Weights of a small GPT-style language model, trained from scratch on English Wikipedia: LayerNorm before each block.
MLP neurons of a small language model. Each row is named by its layer, matrix (up: input weights; down: output weights) and neuron, and shows model dimensions 64-159. Each number is 128 + 24 x the weight over its row's rms, rounded and kept within 0 to 255.
After each neuron's rows, "fires on" lists the tokens most often at its 100 highest values on Wikipedia text that the model never trained on; "fires after" lists the tokens most often just before its 100 highest values on Wikipedia text that the model never trained on.

L7.up361 [130 117 130 158 125 112  89 125 143 141 143  98 139 174 103 133  92 139 111 124 128 162 121 126  94 150 111 133 143 156  87 104 133 150 168 158 127 154 127 123 150 126 174 164 131 159 127 141 129 136  86 117 113 111 103 161 160 103 110 117 108 135 143 108 105  86 104 126 118  77 141 136 126 155 166 129 138 147 160 121 126 112 132 109  96 154 148 135 178 114 156 120 124 124 112  88]
L7.down361 [137 170 147 145 106 131  95 101 138 147 141 131 153 161 108 124 119 153 137  85 180 132 143 134 101 149  88 152 141 140 126 153 123 146 129 139  78 134 167 156 148 132 141  89 117 150  97 122 165 145 158 148  97  96 144 136 127 116 127 130  92 105 134 151 107 132 179 107 137 146 135 111 129 108 117 134 115 149 137 133 117  92 110 150 132  94 117  72 123 134  92 118 137 161 103 132]
fires on: "o", "ess", "if"
fires after: " wh", "f", " l", " d", " h", " s"

L4.up259 [106 114 113  86 145 129  90 137 119 126 119  94 149 134 139  93 130 141 152 115  98 115 117  92 100 156 167 146 140 179 123 115 125 105 148 128 140 127 189 101 131 166 157 136  97  76 120 131 143 109 127 115  78 159 128 111  87 109 124 118  96 125 134 127 111 148  98 125 123  96 125  90 106  89 132 122 119 130 121 101 165 148 160 154 103 125 156 104  81 130 115  91  71 137 154 143]
L4.down259 [110 100 152 131 137 147 121 100 104 147 151 131 140  87  83 100 135 122 155 130 114  95 135 125 149 134 142 139  91 100 106 105 119 124 161 157 137  97 113 132 120  99  84 114 145  80  92 150 149 159 155 101 116 143 145 126 190  57 133  98 157 103 180 141 155 104 174 114 130 159  82 144 160 157 136 100 131 167 146 145 132 141 118 118 106 117  82 147 143 125 146 186 128 121 146 135]
fires on: "a", " of", "an", "i", "ir", "ain"
fires after: "p", "ies", "l", "m"

L4.up831 [147  96 105 152 170 152  83 126 155 153 148 196 126 182 137 121 171 147 157  83  86 133 157 145 153 138 140 141 141 111 158  84 150 138 133 165 135 131 145 158 136  93 138 120 114 102 132 167 153 116 148 114 128 121 135 153  99 155 130 156 132 149 141 107 146 135 146 151  91 100 142  99 108 124  89  98 158 127 124 104 119 130 179 110 120 111 121 119 118 108  99 131 108 154 125 107]
L4.down831 [ 82 126  86  93 114 144 104 100 139  90 124 156 130 147 152 113 115 122 144 129 101 157 143 148 133 150 106 111 127 141 111 147 143  86 111 100 129 112 122 138 168 152 143 114 152 132 131 100 117 182 177 151 148  93 114 133 153 114 116 113 125 147 144 142 135 151 127 180 143 104 124 166 121 144 148  95 116  90 128 137 137 114 134 130 145 162  83  83 101 119 124 121 120 115 166  88]
fires on: "y", "k", "ak", "g"
fires after: "e", "i", "o", "h", "n", "m"

L4.up180 [132 137 103 108 128 154 132 121 172 137  94 131 102 128 155 114 162 116 112 161 129 142 139 121 112 132 107 115 149 124 131 162 131 122 134 122  81 121 117 101 123 152  99 129 156 120 108 142 133 120 115 124 201 132 108 159 147 130 122 138 112 149 118 144 138 168  99 113 121 152 128 138 106 133  91 135 150 153 131 159 101 136  94 119 150 126 126  95 113 103 152 126 127 120 119 140]
L4.down180 [152 150 144  96  86 141 147 100 123 127 155 130  91 131 159 123 150  83  92 110 151 158 128 109 156 139 118 125 155 145 114 169 126  99 105 106 121 122 126 120 100 113 101 127 157  73 158  98 130 111 154 163 148 129 122 148 184 159 100 141 124 118 144 157 119 158 145 158  91  98  96 135 139 149 133 170 111 141 122 104 110 171 107 132  83 129 109 109  98 126 152 141 125  91  99 107]
fires on: "mer", "ed", "ess", "us", "ment"
fires after: " for", " com", " m", " A", "m"

L19.up528 [140 116 113  98 108 147 185 167 132 115 133  99 165 122 147 143 193  88 105  88 136  95 158 139 153 155 138 121 145 116  98 110 110 132 122 150 116 109 127 115 157 133 135 131 137 141 173 142 130 125 107 168 105 157 124  88  95 139 134 176 133 138 175 171 134 118 128 114  91 152 107 138 148 130 122 135 108 169 124 183  99 149 101  88  99 120 113 133 150 107 113 152  95  77  88 134]
L19.down528 [136 144  87 101 134 101 112 100 146 116 100 115 161 116 143 124 137 120 125 122 146  95 143 155  84 159 167 147 149 177 119 110 138 111 137 136 159 101 139 118  98 102 140 136 101 136 129 107 112 135  71 169 106 103 130 125 151  71 123  74 159 155  97  89 127 170 141 142 115 164 121 131 133  95 130  86 136  96 174 135 138 108 130 157 110 147 105 102 114 164 154 106 158 168 152 144]
fires on: " the", " a", ".", "a", " his", "u"
fires after: "e", " U", "en", "ed", " for"

L22.up287 [113 141 166 121 141 130 132  96 139 114 126 141 125 164 105 156  86 113 145 102 100 138 150 142 159  80 149 128 115  80 162 134 141  81  97  97 148 154 127 118 139 101 136  73 135 165 122 157 118 102 131 119 122 141  99 102 132 141 117 138 148 160 108 119 170 111  91 125 127 175 120  80 109 106 121 143 108 137 106 113 156 120 151 142  98  84  90 137 128 167 136 137 156 101 121 126]
L22.down287 [100 125  86  90 151 132 137 115 117  92  90 104  90 134 128 155 128 134 115 109  92  92 116 172 118 106 122 184 155 126 106 147  83 142  97 130 162 124 185 109 124 113 111 132 106 122 159 160 149 150 129  94 117 128 108 135 177 115 114 164  98 165 106 125 120 108 138 129 120 125 135 142 185 131 127 164 113 132 152 124 112 134 130 141 140 153 116 125 151 134 103 145  92 139 153 123]
fires on: "0", "5", "1", "3", "6", "9"
fires after: "0", "1", "9", "3", "6", "7"

L7.up785 [134 133 144 152 131 162 156 130 157 161 132 150 136 149 122 119  99 134 131 114 127 164 164 158 163 127 162 133 123 157 116 105 107 109 130 111 131 142 134 144 160  95 123 149 123 158 131 156 112 126 124 138 131 130 171 165 150 132 150 141 126 105 100 109 133 108 111 148 129 113 138 166 135 117 145 153 147 100 141 100 121 133 149 112  96 132 133 132 132 110 140  97  83 126  89  92]
L7.down785 [147 161 129 116 125 161 148 113 179 117 140 171 108 132 158 148 109 142 150 144 178 126 145 120 109 146 119 111 147 155 139 153 124 125  99 102 118 148 127 176 171 121  86  92 102 166 171 109 126 140 161 117  73 108 140 146 150 133  90 136 135 119 106 139 163 132 121 166 114 131 127 169 134 129 127 145  60 108 134 150 107 126 127 115 105 100 123 149 124 124 149 130 111 131 119 115]
fires on: "o"
fires after: "o", " s", "h", " K", "ro"

L21.up402 [145 133 119  86  65  99 157 133 150  92 159 133  66 141 137 113 131 134 112 106 151 146 138 140 125 111 137  98 169 130  78  96 128 134 166 130 142 125 108 157 155 133 111 124 145 123 107 153 149 156 120  97 119 129  90 161 104 123 139 118  82 192  97 127 132 102 101 127 113 112 135 135 151 160 149 158  94 121 148 109 114 106 136 123 125 121 131 106 110 121 142 170 124  85 115 103]
L21.down402 [127 132 135 104  93 153 142 149 136 120 146  95 135 126 139  98 129  79 174 133  92 134 129 147 131 147 146 115 156  77 153  91 134 116 112 100 134 108 133 160 150 170 116 118 133 110 116 112 152 163 146 122  86 104 120 125 167 131 123 117 112 141  97 138 131 140 136 168 143 140 110 140 122 145 124 155 108 118 132 151 125 178 143 104 181 150 108 155 149 120  98 168 136 124  98  88]
fires on: "1", " l", "3", "ir", "ain"
fires after: " ", "g", " was", "–", " f"

L7.up443 [135 143 164 109 139  91 141 102 128 124 135 157 127 109  79  82 113 117 148 132 104 176 132 126 162 140 122 143 133 164 147  98 105 104 133 124 135 123 130 100 135 117 140 173 122 108 121 119  65  98 115 114 147 104 118 114 164 137 141 156 105 140 164 127 118  82 130 110  91 128 103 120 111 145 144  94 104 170 173  97 115 109  98 122 146 108 105 137 138 121 189 108 175 152 109 127]
L7.down443 [108 157 128 142 131  99 161 106 163 119 143 129 126 125 118 134 137  88  86 168  80 121 143  85 122 149 112 134 120 128 115  88 177 136 136 120 100 134 127 131 112 115  96 126  99 162 113 123  92 128 117 108 125 138 116 135 152 175 110 145 107 130 151 138 134 135 160 132  81 148 147 118 113 111 126 140 104 169 170 190 140 152 140 101 126 158 165  82 144 163 144 143  73 145 127 130]
fires on: "qu", "est", "ire", "ed", "w", "le"
fires after: " d", " t", " s", " ", "f", "if"

L22.up177 [132 161 138 142 128 111 151 136 161 138 103 123 133 124 122 139 103 116 110  90 123 129 179 160  99 154 111 120 132 141 154 126 100 106 127 122 139 133 127 158  87  80  88 134 123 109 134 138 127 168 116 145 122 114 108 145 156 123 138 106 142 138 122 136 110 116 105 103 133 142 117  98 133 151  71 121 120 130 127 154 125 148 159 124 172 131 112 128 153 100 134 155 136 117 112  80]
L22.down177 [115 101 155 159 158 111 123 132 129 117 126  86 102 139 107 119 106 132 107  86 175 148 146 109 117 132 131 167 155 131 126 176 104  93 122 134 125 158 162 175 121 115 145 140 101 126 106 131 124 130 116 149 141 102 134 128 111 127 150 119 161 138 145 116 128  88 112  74 176 122 169 118 117 127 125 130 124 119  99 105 132 133 140 101 126 101 137 100 114  82 164  87 102 126 145 139]
fires on: " s", "p", "us", "et", "os"
fires after: " the", "e", "y", " m", "om", " The"

L4.up969 [134 172 140 148 130 138 127 108 117 147 150 128 101  91 158 129 132 144 133 114 151 170 126 130 144 113 144  77 115 161 113 105 121 105 141 111 158  98  98 109 140 175 118 105 154 122 143 153  92 124 128 119 124  79 130 116 116 101 128  98 142 137 141 147 134 116 143  95 104 148 116 102 141 146  71  94 104 169 140 133 120 126  92 134 129 124 135 126 109 136 154 159 125 132  88 106]
L4.down969 [127 108 173 105 143 111 114  78 165  77 120 155 158 114 133 127 106 141 142 106 135 121 128  87 141 135 145 140 111 157 157 136 142  79 137 147  99 120 120 119 135 103  79  93 143 165 154 114 125 123  96 136 127 122 102 101 106 114 110 153 119 132 148 163 144 150 152 102 139 182 104 125  92 138  79 132 162 138 126 130 171 140 172 136 122 194 138 112 126 139 125 105  96 134 177 136]
fires on: "ell", "est", "ed", "el", "ie", "it"
fires after: " w", "us", "av", " t", " W", " s"

L19.up469 [103  97 126 119 135 162 143 155  92 141 137  80 118 150 118 152 169 143 136 127 116 135 166 115 120 123 147 129 140 105 127 114 100 101 112 104 128 115 111 114 129 137 118 146 106 126 134 113 117 107  79 122 115 151  99 109 135  96 177 150 106 142 140  85 203 146 112 123 118 127 151 124 136 141 155 114 125 105 141 146 119 108 102 132 120 123 104 146 133 107 115 127 129 132  67 135]
L19.down469 [113 151 139 105 121 117 130 122 178 125 125 144 106 126 115 177 124 122 114 143 140 151 101 131 155  36 180 118 161 142 135 132 141 101 141 176 163 157 120 142 112 126 142 136 150 140 124 136 132 135 126 123 115 110 122 153 117 164 127 114 120 171 135 148 108 159 138 136 114 157  94 127 157 111 153 102 105 130 134 141 128  98 130 122 123  98 145 100 144  96 118 109 117 136 118 118]
fires on: "c", "s", "v", "r", " "
fires after: " in", "le", " th", " an", "ran", "h"

L7.up858 [127 137 120 120 113 146 111  97  93 170 173  95 150 154  86 104 171 111 152 116 151 126 119 120 159 172 128 108  94 142 125 138 118 147 126  97 167 113 136 114 139 120 128 158 112 129 136 146 151 183 110 157 120 131 112 142 137 105 122 134 112 135 110 134 153 172 174 137 135  99  84 138 110 123 124 128 101 140 131 111 138 103 143 156 147 136 137 132 160  94  94 122 107  84 116 114]
L7.down858 [154 112  82 127 132 161 166 133 143  91 155 169 124 106 118 125 118 157 110 123 150 115 126 125  99 143 159 168 130 156 137 147 110 117 124 132 100 140  91 140 135  99 128 136 117 155 131 111 123 125 107 169 158 143 150 106 150 120 147 124 138 145 144 118 122 122 116 139 143 194 144  98 205 106 110 127 118 135  96 153 109 123 134 149 142 114 145 115 121 137  59 153  81 153  75 137]
fires on: "le", "ro", "ab", "em", "y", "m"
fires after: " e", "u", " E", "st", "i", " t"

L3.up414 [144 116 125 120 112 104 116 143 118 123 112 119  98  96 107 151 132 186 135 170 120 171 114 152 137 132 135 165 103  92 118 106  84  85 160 125 141 123  99 101 115 105 109 174 162 143 122 124 146 109 128 111 139 123  96 173 135 182  82 152 105 136 197 132  93  92 136 140 135 139 106 107 160 131 108 137 114 126 147 120 133 145 110  98 154 139 120  97 106  88 113  93 118 103 120  84]
L3.down414 [174 120  95 118 108 142 114 166  86 115 139  95 114 128  84 124  88 136 140 140 121 114 100 122 108 124 107  95  71  97 106 102 132  98 154 128 158 129 165 135 113 106 145 136 152 146 182 154 163 144 164 134 138  91 109 130 115 120  87 155  93 122 164 137 101 134 134 159 122 115 151 113 106 144  81 151 125 119 112 101 120 122 146 128 131 128  97 136 134 144 127 128  60  89  76 120]
fires on: "ess", "ld", "or", "ical", "ep", "as"
fires after: " he", " h", "l", "f", "in", "h"

L4.up32 [137 167 151 102 185 146  95 144 130 107 171 126 117  94 128 111 173  89 102 126 166 123 126  94 128  89 131 112  93 147  67 166 161 146 144 110 130 152 179 135 128 132 144 151  98 121 150 145 110 110 118 116 142 143 125 113 145 149 110 126 176 131 137 110 111  96  77 114 165 131  99 105 129 115 118 131  87  70 160 144 127 116 119 126 107 113 107 103 149 117 146 135 183 132 160 123]
L4.down32 [128 117 127 119 116 148 116 153 150 128  93 172 131 109 159 148 109 106 113 137 119 121 158 181 116 125 126 102 137 105 162 100  93 147  71 137  99 134 111 124 123 136  78 140 131 143 132 154 153 145 154 114 131 158 139 163 160  80 133 148  98 144 132 114 135 108 171 133 130 147  93 157 129 164 134 161 135 147 170  97  98 171 124 119 152  95 152 112 101 129 129 150 136 122 138 122]
fires on: "a", "us", "ut", "ain", "ec", "4"
fires after: "p", " p", " ", "c", "oc"

L20.up935 [130 136 154 150 162 118 138 146 163 174 158 177 135 178  86 109 116 124 149  86 122 150  88 114 144 125 119 119 132 117 147 174 112  96 100  87 150 119 146 128 142 129 156 130 149 129 106 134 151 113 118 117 106 141 107 167 151 116 145 130  78 144 124 146 122 139 128 134 102 123 110 115  99 143 128 135 124  82 114 117 194 127 166 167 102  91 106 159 128 101 162 121 141 104 160 118]
L20.down935 [135 115 120 165 128 111 141 133 146 125 140 125 141 121 130 139 111 133 126 124 129 112 111 173 126 140 152 170 127 113 105  87 156 141 167  65 118 127 110 161 113 110 124 104 127 116 146 137 128 168 143 127 121  81 160 140 108 136 107 136 131 120 142 125 164  96 136 145 196 120 136 129 146  84 173  89 155 138 156 109 131 149  94 147 102 124 150 135 179 110 149 165 112 131 162  90]
fires on: "1", "2", "9", "0", " ", "le"
fires after: " ", "1", "2", ",", " the"

L4.up851 [123 129 156 123 134 146 154 182 137 123 107 107 134 165  93 135 117 159 109 117 137 110 128 130 122 139 138 152 176 156 112 130 117  98  94 114 155  83 111  84 135 140 151 158 174 118  75 155 114 109 105  90 164 141  98 151 153  78 100 102 155 120 154 123 129 120 120 124 138 120 125 101 161 160 116 138 152 137 139 133 119 136 134  96 162 123 139 108  94 111 137 131 124 139 102 138]
L4.down851 [133 136 136 100 121 119 112 112 125 107 110 168 145  95 115 194 115 151 163 120 113 126 120 110  97  73 121 125  99 116 179 149 159 120 132 102 140 127 121 128 153 123 156 101 114 135 147 128 143 118 145 133 120 127 112 185  83 143  98 132 106 130 153 133 137 113 140 128 144 133  69 152 120 126 157 113 141 145 138 123 112  93 117 133  75 139 117 128 129 107 136 137 142  86 125 161]
fires on: "ub", "ld", "so", "ot", "pp", "ight"
fires after: " he", " s", "h", " al", "he", "l"

L4.up400 [185 194  90 151 108 100 140 145 146 129 159 107 104 114 135 132 153 141 150 152 127 166 100 119 165 115  94  83 110 106 105  85 167 105 118  92 167 131 115 122 138 152  97 173 132 106 160 115  96 100 162 138 131  82 148 125 110  80 126 115 145 139 100 151 174 124 163 150 178 128  94  86  91 111 129 102 164 165 107  89 175 116 123 134 118 144 113 165 147 145 101 137 139 173  94 132]
L4.down400 [147 127 101 119 102 152 167 140 116 117 135 119  92 133 145 127 118 151 146 141 129 120 111 179 106 103  99 127 132 117 158  81 124 117 178 158 151 131 112 122 161 128 131 100 134 129 142 142 147  88 141 128 128 101 135 142  93 103 120 127 164 158 104 143  86  89 135 129 124 140  70 137  80 108  97 113 113 152 142 103 154 140  80 121 109 125 149 137 157 157  86  85 149 127  96 108]
fires on: "ers", "ies", "res", "es", "ated", "ue"
fires after: "it", "u", "t", "in", "i", "at"

L22.up739 [ 91 134 118 151 175 145 102 144  88 116 121 116 157 110 100 117 124 140 103 121 156 173 122 149 120 120 167 130 185 135 139  97  83  77 109 179  89 114 109 120 140 119 126 115 127 100 114 159 150 138 100 149 144 141 122 152 126  75 173 141 121 145 134 119 144 121 108 136 115  98 151  98 164 124 127 140 158 112 132 137 101 118 162 110 136  76 103 118 133  83 109  90 132 160 123 141]
L22.down739 [ 58 106 156 105 133 171 124 121 123 198 126  70 118 100 100 160 136 125 117 100 116 155 147 137 105 110 139 145 160 111 117 117 142 135 133 115 132 126 140 139 152 132 113 161 131 148 166 141 114 147 132 150  92 123 158  96  82 160 138 104 140 108 139 110 121 127  96 134  95 123 154  97  98 122 153  99 130 107 102 128 136 131 134 142 131 146 125 141 143 129 138 141 119 168 125 102]
fires on: "c", " ", "r", "f", "s", "u"
fires after: " a", ":", " A"

L4.up147 [182 137 103 115 111 116 105  95 107 132 125 123 104 169 104 116 152 149 155 131 141 158 131 143 121 108 124 112 142 156 103 115  95 173 132 159 123 128 111 156 118  84 124 104 138 160 124 137  88 178 142  77 137 128 141 137 137 106 133 100 129 124 104  87 140 145  98  98 153 116 116 122  88 142 152 132 139 141 164 126 148 123 145 102 141 141 146 114 121  91 122  90 152  91 167 113]
L4.down147 [138 123 154 108  85 146  95  88  93  91 184  80 110 161 102 152 129 155 107 133 150 155 137  87 133 119 127 142 177 123 121 131 145 159 139 150 154  72 133 123  82  70 113 113 136 129 114 119 147  68 145 106 111 134 154 161 133 128 105  81 154 147 118 103 153 111 140 165 129 133 129 124  93 144 126 144 111 161 128 138 134 119 111 108 106  89 142 136 124  91 121  94 121 158  83 111]
fires on: "ed", "en", "ent", "d"
fires after: "it", " C", " T", " G", " E", " K"

L4.up29 [105 122 114 111 119 139 149 172  86 143 131 109 190 128 156 131 153 201 150 130 100 110  92 137 133 117 143 108 160 129 137 157 157 145 154 119 155 128 167 128  93  70 126 104 109  99 115 148 136 120 159 120 125 107 152 149 148 110 154  94 151  93 127 115 114 113 163 107 115  82 175 122 119  77 157 145 158 127 142 118 122 170 142  99 133 123 153 141 132 112 123 112 136 115 125  96]
L4.down29 [119 152 118 147 130 141 119 105  99  99 131 169 123 117 104 149 131 106 151 143 184 134 114 169 115 133 129 113  96 130 162 119  97 121 152 182 110 148 136 122  78 186 135 134  79 123 109 121 108 103 123 165 100 132 111 155 137 105 138  81 120 110 175  84 137  87 163 129 136 124 107 140 144 130 100 135  80 147 112 184  98 131 150 151 172 139 137  93 132 147 147 153  90 116 173 136]
fires on: "m"
fires after: "om", " com", " e"

L4.up427 [128  95 158 125 109 147 173 139 144 140 120 135 114 178 131 127  95 133 128 108 131 142 120 111 123 130 103 124 153 141 167  94 101 130 115 139 153  98  77 107 145 120 126 140 110 117 154 102 128 107 162 126 103 119 149 137 115 110 151 113 129 135 145 107 128  92 143 121 120 148 116 123 132 129 153 161 141  92 139 147 107 175 128 204 109 188 121 123 122 170 101 166 132 162 128 139]
L4.down427 [130 121 118  89 130  92 163 102 110 120 101 112 150 136 113 173 125 115 153 115 117 114 137 159 139  95 138 112  98  88 167 145 165  83 131 127  70 151 155 139 145 112 130 128 119 126 110  98 157 167  73 149 142 137 149 120 138  98  78 178 143 150 140 128 139 100 149 129 126 122 134 109 144 137 114 162 130 109 160 108 131 105 131  78 121 129 169 141 126 152 140 167 125 133  89 166]
fires on: "us", "ich", "-", "om", " that"
fires after: " ", " wh", "==\n", "c", "t", " be"

L4.up998 [106 118 130 170 107  86 103 133 149 158 139 144 151 148 105 149 143 152 135 148 119 151 129 135 123 128 106 135  63 139 165 147 131 152 145 157 148 127 128 124 151 172 168 134  89 156 130  86 167 109  86  97 173 140 118 132 115  87 183 147 109 141 113 116 115 132 108 132  69 108 164 117 132 131 134 118 130 126 161 157 122 144  79 128 121 134 114 155 154 126 118 166 127 105  99  88]
L4.down998 [120 127 122 118 127 163 164 104  84 154 160 110 123 106  99 108 133 120 128 130 132 117 122 134 130 114 184  88 145 120 107 123 142 131 123 126  91 160 143 111 133 104  89  84 145 139 108 124 133 107 166  89 137 102  94 121 134 107 102 102 106  86 123 147  81 156 131 163 104 124  74 138 151 135 105 141 125  94 145 133 170 159 111  82 167 104 125 110 122 104 159  95  87 123 130 170]
fires on: "l", "ul", "ver", "d", "ment"
fires after: " re", " se", "s", "g", "e"

L4.up689 [143 122 121 124 149  68 133 108 139 150 124 136 131  90 106 130 164 108 129 144 122 103 141 129 119 135 109 119 118 153  98 151 128 129 152 136 132  95 132  95 129 132  74 137 142 152 151 158 149 136 124 135 160  94  92 157 142  80 180 163 141 145 136 140 137 161 100 125  84  86 122 122 149 140  98 153 146 114 122 123 133 120 107 121 133 155 128 100  85 116 168 121 104 159  77  94]
L4.down689 [123 121  85 130 118 132 110 124 173 120 133  85 139  91  55 155 138 136 117 123 130 131 201 146 146 147 119 116 116 155  98 139 103 136 174 148 120 109 129 118 165 136 103 154  96 158 105 168  97 150 140 166 149 120 100  84 107 149 107 147 151 164 125 171 142 131 135 105 120 122 134  72 101 119 126 122 157 140 136 117 140 130  96 144 154 152 121 116 134 111  88 145 141 145 138 133]
fires on: "r", "om", "ed", "st", "ter", " of"
fires after: "h", "y", " S", "S", "p", "w"

L19.up938 [ 77 143 103 128  94 130 144 132  92 158 116 103 122  87 151 127  88 129 129 125  98 141 130 136 109 113 130 169  86 142 133 169 127 169 123  93 127  77  97 145 161 124 146 137 131 162 122 163  91  77 105 106 118 157 158 175 143 134 135 141  76 148 112 122 131  98 143 178 114  87 161 134 134 110 132 176 117 112 165 157 135 100 150  95 140 117 105 193 148 148 118 123 160 156 138  99]
L19.down938 [124 131 141 157 105 167 149 135 153 116 137 128 119 104  83 129 175 101  98 117 135 138 129  98 157 100 111 116 123 130 118  84 168 140 134 140  85 115 112  90 102  79 124 129 108 100 102 141 150 160 157 177 116 103 113 119 131 142 149 118 144 130 117 129 147 175 121 132 127 167 154 150 113 130 147 137 125 101 122 117 109 115 116 146 107 152 189 137 130 141 148 130 137 145 143 113]
fires on: "em", "ver", "m", "W", "w", "mer"
fires after: "t", "ce", " se", " the", "um"

L4.up587 [122 162 109  99 197 114 122 120 171 110 167  88 119 136  95 135 121 113 123 147 122 169 101 180 146  94 141 105 135 136 109  96 157 165 130 146 138 127 122 137 118 132 118 116 133 119 133 125 128 145 134  95  87  68  99 112 158  78 171  97 160 160 128 125 167 151 147  97 119 122 114 116 156 110 129 125 159 138 138 106  96 187 123 110 126 125  88 145 126 131 118 109 135 153 102  66]
L4.down587 [ 96 132 141 140 145 123 131 136 133 145 114 106 167 133  84 147 113  77  79  88 139 113 121 130 120 143 155 137 124 191  98 130 152 138 165 113 143 132 101 126 134  93 137  92 150 147 162 140 130 144 124 134 151 103 136 104 136 124 115  66 153 104 139 129 121 121 120 103 134 131  96  78 111 133 103 155 153 133  98 145  84 127 139 142 121 156  93  97 134 162 102  89 127 132 120 104]
fires on: ".", "ore", "ed", "ing", "mer"
fires after: " m", "w", "S", " U", " S", " M"

L21.up79 [113 134  88 104 125 150 122 114  91 138 136 145 182 188 135 161 128 139 132 156 181 131 141 147 114 146 133  83 116 134 114 134 143 160  84 113 184 147 123 120 122  83 141 125 133 138  82 137 168 112 130 144 110 119 155 149 155 150 114 118 107  69 123 110 147 119 170  87  83 132 122 142 141 164 125 114 123 118 128 116  90 121 124 120 129 145 169 133 153 122 120 157 111  93 115 122]
L21.down79 [157 101 171 101 110 134 130 123 137  88 129 118 111 132 102 133 140 112 160 133 133 108 133 128  96 148 154 112 143  79  75 200 137 156  92 154 127 168 143 121 102 123 127 191 143 149 153 147 137 111 127 142 155 143 156 132 124 118 184 117 142  94 155 166 137 121 100 130 145  98  91 102 109  90 138 118 104 110 107 172 145 144 142 154  94  93 123 129 130 129 109 126 141 163 148 131]
fires on: "l", "m", " m"
fires after: "c", " re", " e"

L4.up842 [120 145  89 127 154 172 153 115 144  98 110 145 161 143 131 133 160 112 140 113 117 146 155 139 136 100  95 111 110 135 100 113 154 195 123 118  94  80 147 142  98 100 125 129 156 108 127 130 142 125 103  83 144 126 151 130 107 100 117 156 130 109  93 136 123 147 110 124 143 151 160 146 119 106 171 161 149 117 135 143 152 130 140  91 106  86 141 120  82 130 141 115 137 100 139 119]
L4.down842 [129 169 127 135 130 128 130 132 140 111 115 108 132 129 123 113 121 109 134 122 146 101 133  90  96 115 150 112 113 128 111 185 137 128 122 136  89 114 152 154 136 122 117 116 143  92 147 124  99 116 111  89 109 108 107 121 117 111 135 158 115 127 125 114 135 139 138 155 128 153 148 112 138 144 163 164 136 142 155 163 102 140 138 143 145  99 120 131  67 138 162 105 105  87  99 135]
fires on: "ent"
fires after: " C", " c", "c", "g", "in", " K"

L4.up206 [ 94 120  92  91 123 188 139 151 131 100  87 128 141  98 109 129 130  78 157 155 102 125 155 111 121 127 134 130 126 115 106 121 129 135 134 109 150 138 161  89 123  92 112 109  75 151  90  93 180 153 159 126 141 108 104 129 108 131  88 122 135 129 153 136 115 132 124 163 123 130 137 136 109 115 169 167 140 107 148 139 143 201 100 123  91 105 168 125 129 120 144 113 158 122 113  99]
L4.down206 [155 126 121 130  97 142 155 141 127 130 138 116 124 106 150 130 111  72 100 128 126 156 163 163  77 135 115  91 137 113 153  92 134 124 156 128 110 159 121 126 163  75 128 130 144 122 106 138 160 167 106 117 135 116 167 121 113 102  94  91  91 107 113 107  92 153 138 147 155 117 128 104 111 144 130 170  94 111 130 123 150 142 140 105 114 137 143 139 129 133 126  71 124 111 122 142]
fires on: "ent", "ed", "ation", "ic", "at", "ast"
fires after: "c", "n", "f", "in"